Part of a small language model's weights.
Size: 8 layers, vocabulary 512, 3.74M parameters.
MLP neurons of a small language model. Each row is named by its layer, matrix (up: input weights; down: output weights) and neuron, and shows model dimensions 48-175. Each number is 128 + 32 x the weight over its row's rms, rounded and kept within 0 to 255. Numbers have three digits each.
After each neuron's rows, "fires in" lists the words (lower case) most often at its 100 highest values on Wikipedia text that the model never trained on. A number after a token or word is its count.

L3.up698:130124109120099129129143070174099106193157115088075182144178099179058116107097187122180107111114144094178112061150052152113154163104162110100103156109159145160157145159129089109132137120151176175143141136108097091104147120103155123170171097155118141147137151172068146143142104116141128188094185145160115079095089123105086125114081146128135157144152078114084131142145136122078143101135
L3.down698:124155167123169124105089123109163119085112125102163113115106137134177097199127107156148142064125090177126157120101129131151105116104105124132083105127148140121095101176126122095133160152154147128135096055135127125114137171190151066138068152138149121155075108174142108132122136167087118063179145189136097160140104117142134178136150119099087156092134122132143089081082080125155120106133
fires in: "may" 25, "following" 13, "moved" 9, "followed" 7, "mayor" 6, "out" 6

L3.up326:135148178159082117152115084159107132102170189136151130158103133162104067072139108111133088121120080156161094084150126117165149161122137120095178119118177099143159133176101178163123128113129068082163068123139143152086083107129125134136082159152154136158142155122122145095173088138170170133094120156128081112124080139101185085145150045105142110153055187109131154131138116186098119130092
L3.down326:142084138175140182107099118105114119039133114155138128122122107117161136151115179114170102148133079096115132156189132191125130177096120107193101128104090111123087128155115110124142091109107146174060130156126092145075150170097127124133096160179202094156176102130123126099084156073111134107132117113136174139079139118136155141050179055173088147127151094154123148148105105201127144168124
fires in: "at" 44, "into" 17

L3.up459:074149101089148119067184121110125080171088126174167120131132081118104171099088070108078136144111090165216119113155117179144077153116114102084126131135117169149162166114125063106130142196102200143154071118126150042131094106118149124160123151122166133098128138077201080105111091089129130164109161160180133090165112130157169068118199183087077098142105107178112110118147135114107116143137
L3.down459:159130116172115155108193077137100136115125089128098134154067139100129090196146163153123137150113134139096154097174082093117087078137133123155140166083136106140133165170087131167091156127062155119101112099158061150114136066123138126179088125112132152161196169163107127182083146103173116106148075114148145148176146159157152057154058076110123101123142128096126100133134172051165128084105
fires in: "life" 19, "genus" 13, "species" 9, "husband" 6, "spain" 6, "because" 5

L3.up287:122118073141138134074078134143124163187084094113163106075131140070110175104135140156135160155137095098122110097145092173109134140050128105157142113116112158147143147099095144168131073078156069126099141062126123100130114138128088140086171094138107185117189185086177162109100088139137180194145093101132150113121114120150086170181154103144151091099137168099153120102123164122185169116172
L3.down287:110122087150127104136104062084102174094111127053186093121172055175176084110160121161132111085106157113138133137122167134158135137086164136120120148106168192168164143120143128147172080161186127072127177165172089174128132120133111116162126197130071100115119099118157132158152086089121073094191072098099142106125173116110156141115056124080189190124152130109135130121093131097083117168087
fires in: "born" 34, "early" 18, "late" 12, "telugu" 7

L3.up475:121120068126144127128174094162125132112073152128111081156107195167194106128153154158098089123138065058145140132082140174091160160124133129086124196153077162052125117172083183093164098121154111176145065150129148128119135087075179129133127198100084154161166119138125121132134203109164126179137135140074063102095063145167110128114124164144142134106136119084143124141089106145101167162151
L3.down475:153168135156128104162128185115109178130212144066149146142169095116062195101137091083060156163085136149085174126181187176151093133167102100151102108158143126130148071112127176118127132119151114084130133093124113141145161161134117103158141080104125124104196090096167163104076118140123070125108092107119164178091165132096132158174089107133175092133121128170104110126096174164120176122087
fires in: "been" 26, "also" 16, "being" 7, "later" 6, "appointed" 5

L3.up12:137076097132186124161194155137123160132092127150158192122091111152149110132089123124146103064122135156150143114175086102140137099096174097167153111077179127250116107156098137111116101137149114155182073096143069148143182164186139151141089090182153173128119105131147091103149125122137119166103115165142151150109153141140115115061158111140176110119164133098165100101114112112129150181159
L3.down12:163155184125131141107136126068163030110108132113145104136132102150106074144199134057143094156142107085080118142128172098143155102103179149075111098128180146129105155137133148130141101178068186154118149145090117114126136099140118140087134123113068201107090135175132168095070117103135137101091119166198125106111134107100116152074130162145097071128157075095111084140172094098149159119138
fires in: "in" 14, "born" 12, "since" 8, "with" 6, "species" 5, "despite" 5

L3.up79:135124134148132094160123141215167131106194134105109156131155137110143161129149191129130081122137137191129149082113120145168138151145185163140140189175067142145157144176156200118080114093146140078105153124131101146153106176126160104129082085116163108102119120115128139094160140063141135128102072128152057116153123103125152119132107103099103160140142136104120108068107084055072108125126
L3.down79:107154149087119107094140136078054189077108134133148109127090118175146106131103113158156175110123130137146125174121068115139157110157098103076155011155176116137200123112139115124183072151146194115099124115149075087120144179113077113155140152161162123112112082087168113123113166188083119076106159055096169151147146171182109132124122102126067144155071118135125153164167089134187117117099
fires in: "two" 43, "the" 12, "will" 5, "yellow" 5, "william" 4

L3.up259:146128142107152139117114167101186134135118096108083188132137044153214144152148155161143142139129113182154078127167143126115182168105135105121138102127020109118144106151207189121075110092105189101143158196101120131131148135124125160081125126117120165141128176131131153103155137061109139110104097121087134094062126077151145124174135119094132116145173147158123120098179171104085140118124
L3.down259:141081128189128108141165126117121172144150144063172081140169089086103108075099141133046102137095112142134117096150124120146150121134105168096208104089135103114182128142124113140137148130166146141097127096113178088161127115162160123132122142163087172088109100191122112134133155177138150183115114108138167085116143124094062161101094113150109132099064123138109122086101096178104083072157
fires in: "television" 19, "strong" 9, "seven" 7, "runner" 6, "owned" 6, "own" 5